From a checkpoint of a small transformer trained on Wikipedia: 7 heads of 64, 380M tokens.
MLP neurons of a small language model. Each row is named by its layer, matrix (gate and up: input weights) and neuron, and shows model dimensions 16-79. Each number is 128 + 24 x the weight over its row's rms, rounded and kept within 0 to 255. A neuron's up and down rows have the sign that makes its largest values positive.
Before each neuron's rows, "fires in" lists the words (lower case) most often at its 100 highest values on Wikipedia text that the model never trained on.

fires in: "of", "by", "for", "from"
L7.gate1771 [155 105 114 133  83  96 153 142 131 129 146 140  97 139 105 112 155  83 100 167 155 127 142 119 112 132 124 124 118 150 126 162 118 148  89 131 161  92  99 141 127 133  88 119 134 106 135  81 106 137 106 172 144 141  99 123 111  81  99 121 173 130 127 138]
L7.up1771 [155 145 131 115 144 118 131  97 126 139 125 132 119 122 127 144 102 123 117 146 142 113 140 125 107 108 118 124 180 136  85 137 101 142  94 117 149 140 100 141  76 113  87 128 150 121 108 115 144 131 128 129 146 113 133  84 103 107 122  94 146 117 126 148]

fires in: "the"
L4.gate1093 [134 154 108 149  78 143 142 119 103 117 125  73 134 104 128  85  90 125 116 138 127 132 129 139 182 132 202  65 142 120 116 135 153 121 124 118 161 131 117  98 136 114 146 152 126 190 123 120 119 136 125 120 148 131 114 123  78 127 148 118 141 111  78 142]
L4.up1093 [121  68 151  98 123 127 163 139 167 148 164 168 165 156 105 177 150 124 140  96  81 121 145 113 133 146 125 140 128 160 136 124 144 125 159 161  93 113  96 134 135 159 117  86 129 134 135 108 143 149 149 122 111 124 119  86 142 158 126  87 161 145  82 155]

fires in: "the", "their", "his"
L4.gate1270 [140 128 112 178  98 118 149 178  99 150 146 158 157 112 114 112 115 146 113  76 145 169 147 158 170 145 116 103 117 120 117 134 157 172 135 140 103 104 113 126 106 125 115 116 137 163  98 133 152 113 152 144 113  92 145 148 105 154 140 116 134  99 151 123]
L4.up1270 [144 154 103 106  62 104 139 115 105 143 134  97 121 152 117 168 145 137 118 119  75  80 131 133 117  74 127 150 142  86 136 131  97 129 144 146 109 108 119 143 154 146 101 113  99 112 121 138 127 128 165 127  86 124 138 120 125 102  99 111 111 156  71 138]

fires in: "this", "or", "that", "in", "to"
L4.gate2087 [121 114 161 152 132 127 149 147 121 152 134 158 105 130 122 105 162  95 149 149 152 164 148 217  87 137 133 111 164 133 132 166 152 177 139 130 117 148 100  99 133 106 147 122 152 131 110  81 130  97 113 131 136  98 124 112  75 144 133 130 111 118 110 149]
L4.up2087 [136 146 116 130 153 159 157 131 147 118 105 138 124 119 111 123  83 105 139 120 153 100 117 152 165 126 139 119  80 123 145 133 127 103 148 159 105 135  84 109 126  79 131 117 147  99 114 145 145 123  75  90 143 134 124 111 150  91 126 104 115 129 194 110]

fires in: "2020", "2021", "2022", "2023", "2024", "2025"
L4.gate2125 [137 163 116 138 119  93 168 145 137 152 129 162  91  96 147 112 117 144 116 102 137 162 156 107 142 184 121 146 134 123 149  89 141 110 132 109 120 113  78 150 137 130 157 126 122 160  96  83 126 134 119 107 129 137  74 151 128 116 154 139 142 103 124 181]
L4.up2125 [179 101 137  86 154 130 113 133 133 143 189 147 141 120 130 142 168 114  78 130 184 109 120 140 174 129 118  74 107 121 159 152 128 146 105 113 118 157 125 130 190 133 131 121 162  88 122 150 129 119 129 100  99 108 132  89 138 144 103 169 153  91 115 130]

fires in: "in"
L7.gate191 [157  66 126 123 116 130 103 124 146 125 133 106 145  97 125 102 127 110  94 102 148 149 114 129  81 158 117 131 154 116 180 140 127 107  87 111 165 159 137 116 154  83 101 126 158 125 142 110  91 147 114 139 130 118 141 135 131 125 129 124 165  80 117 130]
L7.up191 [131 110 138 150 165 134 122 147 111 104 138 117 133 104 171 141  81  96 122 126 123  93 146 125 101 138 123 138 149 127 134 113 139 115 115 104 107 143 100 146 108 114 126 160 127 123  82 114 131 153 124 144 160  99  95 154  94 150 114  85 142  99 129 153]

fires in: "not", "to", "be", "t", "have", "is"
L7.gate2286 [124  99 153 143 105 146 121 137 141  93 127 116 124 161  90 126 103 144 141 125 131 128 103  97 139 130 108  94 105 109  78 120 123 122 111 138  84 124 138  97 129 138 125 162 151 121  93  78 119 149 116 138 126 117 106 100 130  97 151  90 128 124 104 108]
L7.up2286 [162 114 152 175 138 136 136 129 107 114 135 157 168 133 120 163 148  69 154 127 106 132 132 170 109  98 134 126  60 150 153 105 110 144 150 127 157 144 124 191 129 152 154 113 120 131 160 104 154 107 158 106  88 129 133  97 109 148 148 151 118 131 159 153]

fires in: "which", "that", "it", "to"
L7.gate1908 [122  84 143 132 109 157  87  93 147 128 142 117 172  83 107 136 112 162 128 181 122 112 123 162 146  51 122 130 116 132 128 148 134 127 129 126  89 150 140 151 129 144 172 111 121 125 111 113 117 168 134 116 138 157  82  76 151 101 203 134 119 150 132 137]
L7.up1908 [149  95 174 138 124 123 104  85 173 155  99 133 125 141 117 138 178 132 145 119 136  89 123 129 150 124 132 131 133 156 131 101 134 106  94 108 111 161 112 158 141 151 137 149 105 113  91 156 118 106 156  89  77 157 113 106 122 135 156 135 138  98 134 169]

fires in: "from", "between", "in", "by"
L4.gate1989 [204 149 142 141 110 149 147 174 120 156  96 109 100  90 121 170 139 115 130 146 140 100 151 106 118 119  95 154 135 108 123 139 127 150 139 116 192 105 143 124 118 136 134 128 128 145 137 106 129 135 100 138 129 119 100 134 140 107 139 112 141 128 148 130]
L4.up1989 [139 164 131 123 162 129  86 153 129 123 107 137  90  99 136  90  88 119  88 151 108 106 126 152 156 150 107 103 145 117 142 125  77 165 168 106 150 125 173 119 117 149 104 144 109 160  98 114 176 122 132  98 145 150 112 148 122 116 120 156 176 145 114 144]

fires in: "of", "assets", "as", "in"
L4.gate1913 [136 133 136 131  72 125 107 141 136 120 138 120 138 138 178 145 163 108 166 110 118 146  95 116 142 158 125 112 167 144 149 118 109 126 136 146 114 137  77 154 156 136 155 125  92 140 149 118 125 108 152 122 129 102 112 123 125 150 112 137 135 132 128 138]
L4.up1913 [117 127  89 116  80 105 102 115 113 124 109 135 126  86 158 115 133 112 143 135 116 145 155 109 141 127 147  89 177 101 103 129 143 105 148 116 105 153 113 147 138 125  84 120  95 148 171 101 135 101 127 128 117 135 111  66 152 136  84 129 134 167 122 149]

fires in: "10", "11", "1", "12", "01", "13"
L4.gate502 [127 132 153 109 132 102 168 151 124 117 128 129 152 112 134 110 172  99 114  88 132 139 109 138 112 121 137 130 142 130 126 123 109 109 113 114 151 187 105 136 174 139 146 133 144 135 133 127 133 157 115 124 125  91 109 154 126 107 114  89 132 152 120 127]
L4.up502 [128  98 145 114 111 134 146 125 132 169 119 120 131  90 120 160 145 147 113 132 106 113 150 163 112 140 150 136  86 142 170 103 111 121  90 118 139 138 118 161 103 118 126 151 136 111 169 143 135 143 164 155 142 156 159 156 112  87 163 144 118  95 126 136]

fires in: "be", "to", "begin", "being"
L7.gate2256 [131 132 112 101 124 121 133 119 159 123 172 166 157 142 129 136 116 110 195 153 123 144 119 120  65 102 162 134 158 143 120  93 108 169  91 153  98 103 109 105 109 115  76 133 144 152 128 138 124 112 100 108  74 101 147 128 100  93 150 149 134 138 109 126]
L7.up2256 [174 132 152 177 126 120 131 149 152 131 131 129 127 100 133 114 119 128 148 127 133 132 171 147 126 115  97 159 134  87 132 124 152 113  57 105 163 136 113  48 128 152 135  94 143 149 132 137 120 129  77 129 110  94 135 130 126 121 157  99 134 145  95 129]

fires in: "used", "use", "in", "using", "a"
L4.gate2350 [120  93 104 125 138 156 143 157 114  92 140 123 140 131 112 130 126 117  92 124 128 138 112 102 162 143 153  84 117 123 147 106  95  87  94 127 135 146 162 130 133 108 149 158 151  80 142 153 142 113 144 109 110 114 110 142 116 118 114 133 163 122 175 128]
L4.up2350 [150 137 132 143 103 101 152 168 129 122 118 140 114 130 138 119  60  77 146 143 162 142 173 122 127 140  77 145 143 109 122 121 110 130 145 178 110 105 116 145 126  73  86 112 159 112 118 122 130 142 129 167 141 120 119 147 116 171 140 121 133 110 143 143]

fires in: "not", "can", "to", "will", "cannot", "may"
L7.gate1685 [158 119 125 146  78  95 134 107 132 139 127  93 139 180  86 126 162 150  91 110 165 110 123 156 112  92 110  98 133 134 128 104 116 135 107 111 109 112 110 111 159 126 150 106 171 138 148  39 114 156 167 141 161 126 115  95 142 146  94 112 133 126 128 102]
L7.up1685 [145 153 125 134  83 151 147 125 105 120  95 132  56 142 154 108 162 106 125 107 132 134  75 169 145 116 142 145 151  99 116 130 114 151 141 138 144  98 121 145 148 107  99 155 154 147 135 144 145  89 127 102  99 134 135 114 113 125 205 148  97 138 151 109]

fires in: "on", "of", "off", "to"
L7.gate136 [136 111 145  91 102  88  85 140 167 110 130 148 174 104 153 132 153 131 123 149 100 123  90 149 128  98 157 101 147 102 160 107  92 115 169 152 108  64 125 136 124 137 139 114 197 112 123 134 175 141 130 167 144  89 114  98 150 107 159 134 113 153 135 101]
L7.up136 [ 92  95  89 114 129 127 117 124  94 144 134 121 108  78 145 141 112 145 134 154 126  96 143 124 127 144 127  88 158 123 152 127 124 115 141 125  87 147 136 130 119 144 114  90 130 108 185 152 152 124 103 147 125 142 125 113 134  91 124  68 116 130 140 148]

fires in: "to"
L7.gate263 [121  85 136 128 109 132 146 117 114 121 130 138 129 119 127 118 142 157 136 178 117 113 122 150 109 144 148 131 148 112 113 121 135 135 139 154 108  88 116 150 135 204 139 121 138  88 124  93 119 111 143  95 130 107 129  79  93 101 156 121 131 153 112 153]
L7.up263 [124  82 126 121 125 126 136  96 153 181 149 160  97 137 125 147 102 147 171 107 107  91 154 120  88 137 139 130 135  87 125 120 133 130 146 118 117 177 107  81  99 171 149 153 123 137 111 126  57 115 110 134 128 121 136  98 121 142 154 107  84 141 122 137]

fires in: "in", "to", "a", "by", "it"
L7.gate2318 [152 162 145 158 126 125 131 150 103 111 137 143 117 164  98 160 108 137  82 123 123 135 139 129 163 115 128 144 140 131  79 120 121 166 116 156 128 148 125 123  91 134 166 114 147 154  99 116 110 179  98 110 171 114  97 126 130 111 113 101 193 164 159 130]
L7.up2318 [112 130 108 163  92 154 155  95 151 151 101 123 157 154 119 147 107 140 122 146 140 112  95 139 118 115 130 148 134 144 138 133 107 183 155 154 100 169 107  97 118 117 136 141  93  97 142 158 108 142  83 109 108 143  86 130 106 113 140 102 121 145 153 133]

fires in: "1", "16", "14", "100", "13"
L4.gate53 [186 141  93 111 144  86 146 127 141 148 157 124  91 117  86 135 175 166 110  73 135 140 151  80 100 141 137 103 129 147 145 109 154 110  67 124 145 163  90 111 149 154 143 105 138 173 135 149 109 120 161 158 124 107 130 116 114  96 122 118 132 157 175 145]
L4.up53 [171 113 110 105 118 101 133 140 180 110 152 134 115 133 115 123 120 126 135  71 137 128 128 134 125 144 154 158 127 104 134 116 106 142  93 106 127 119 115 103 113 146 125 134 130 129 155 116 133 156 159 165 111 119 146 132  96  89 137 166 107 157 122  83]

fires in: "of"
L4.gate2331 [107 130 142 128  88 119  97 135 117  96 134 100 107  90 191 123 142 171 104 143 141 120 116 134 150 108 117 105 120 127 114 103 114  75 121 171  87 134  93 158 140 160 127 107 104 106 101 113  94 142 144 134  88 136 141 165 103 133 126  99 186 146 157  88]
L4.up2331 [108 157 101 107 101 142 119 140 122 134 150  93 103 147 158 115 169 101 131 130  80 135 143 141 146 157 139 114 165  94 167 104  77  87 130 138  97 146 175 141 112 171 113  90 106 107 158 175 149 147 136 161  94 144 108 124  95 104 169 142 164 153  92 133]

fires in: "not", "to", "y", "et"
L4.gate1031 [148  99 170 143 122  98 130  95 140 156 113 152 139 113 153 141 133 154 143 183 122 114 127 130 144 148 140 102 119  98 153 150 130 145 114 116 120 120 101 113 148 110 154 173 129 162 105 116 140 108 134 173 138  99 146 100 133 160  96 111 110 109 135 155]
L4.up1031 [106 108 131 131  96  96 138 105 121 157  87 116 141 116  78 104  97 147 131 170 116 120 119  66 160 132 144  81 117 110 153 127 118 108 106 142 144 135 149 155 139 183 117 137 131 170 124 137 100 104 153 118 149 174 165 110 109 174 154 147  84 105 125 150]

fires in: "to", "not", "t"
L4.gate1917 [173 126 162 130 109 139 137 169 139 135 136 137 103 144 117 146 152 113 109 159 142 137 139 120 128  82 109 115 157  38 161 124 149 116 131 105 110 150  78 152 125 133 116 160 131 137  99 131 133 134 117 181 157 107 110 100  78  97 118 158 145 129 112 131]
L4.up1917 [103 149 131 152 126 118 139 121 128 143 125 121 117 142 166 156 123 152 158 148 119 153 126 110 138 163 118 137 183 104  83 110 120 101 131 155  93 152 147  98 131 151  92 147 164  93 115 121 103 114 154 117 165 126  93 150  76  84 133 113  72  96 145 166]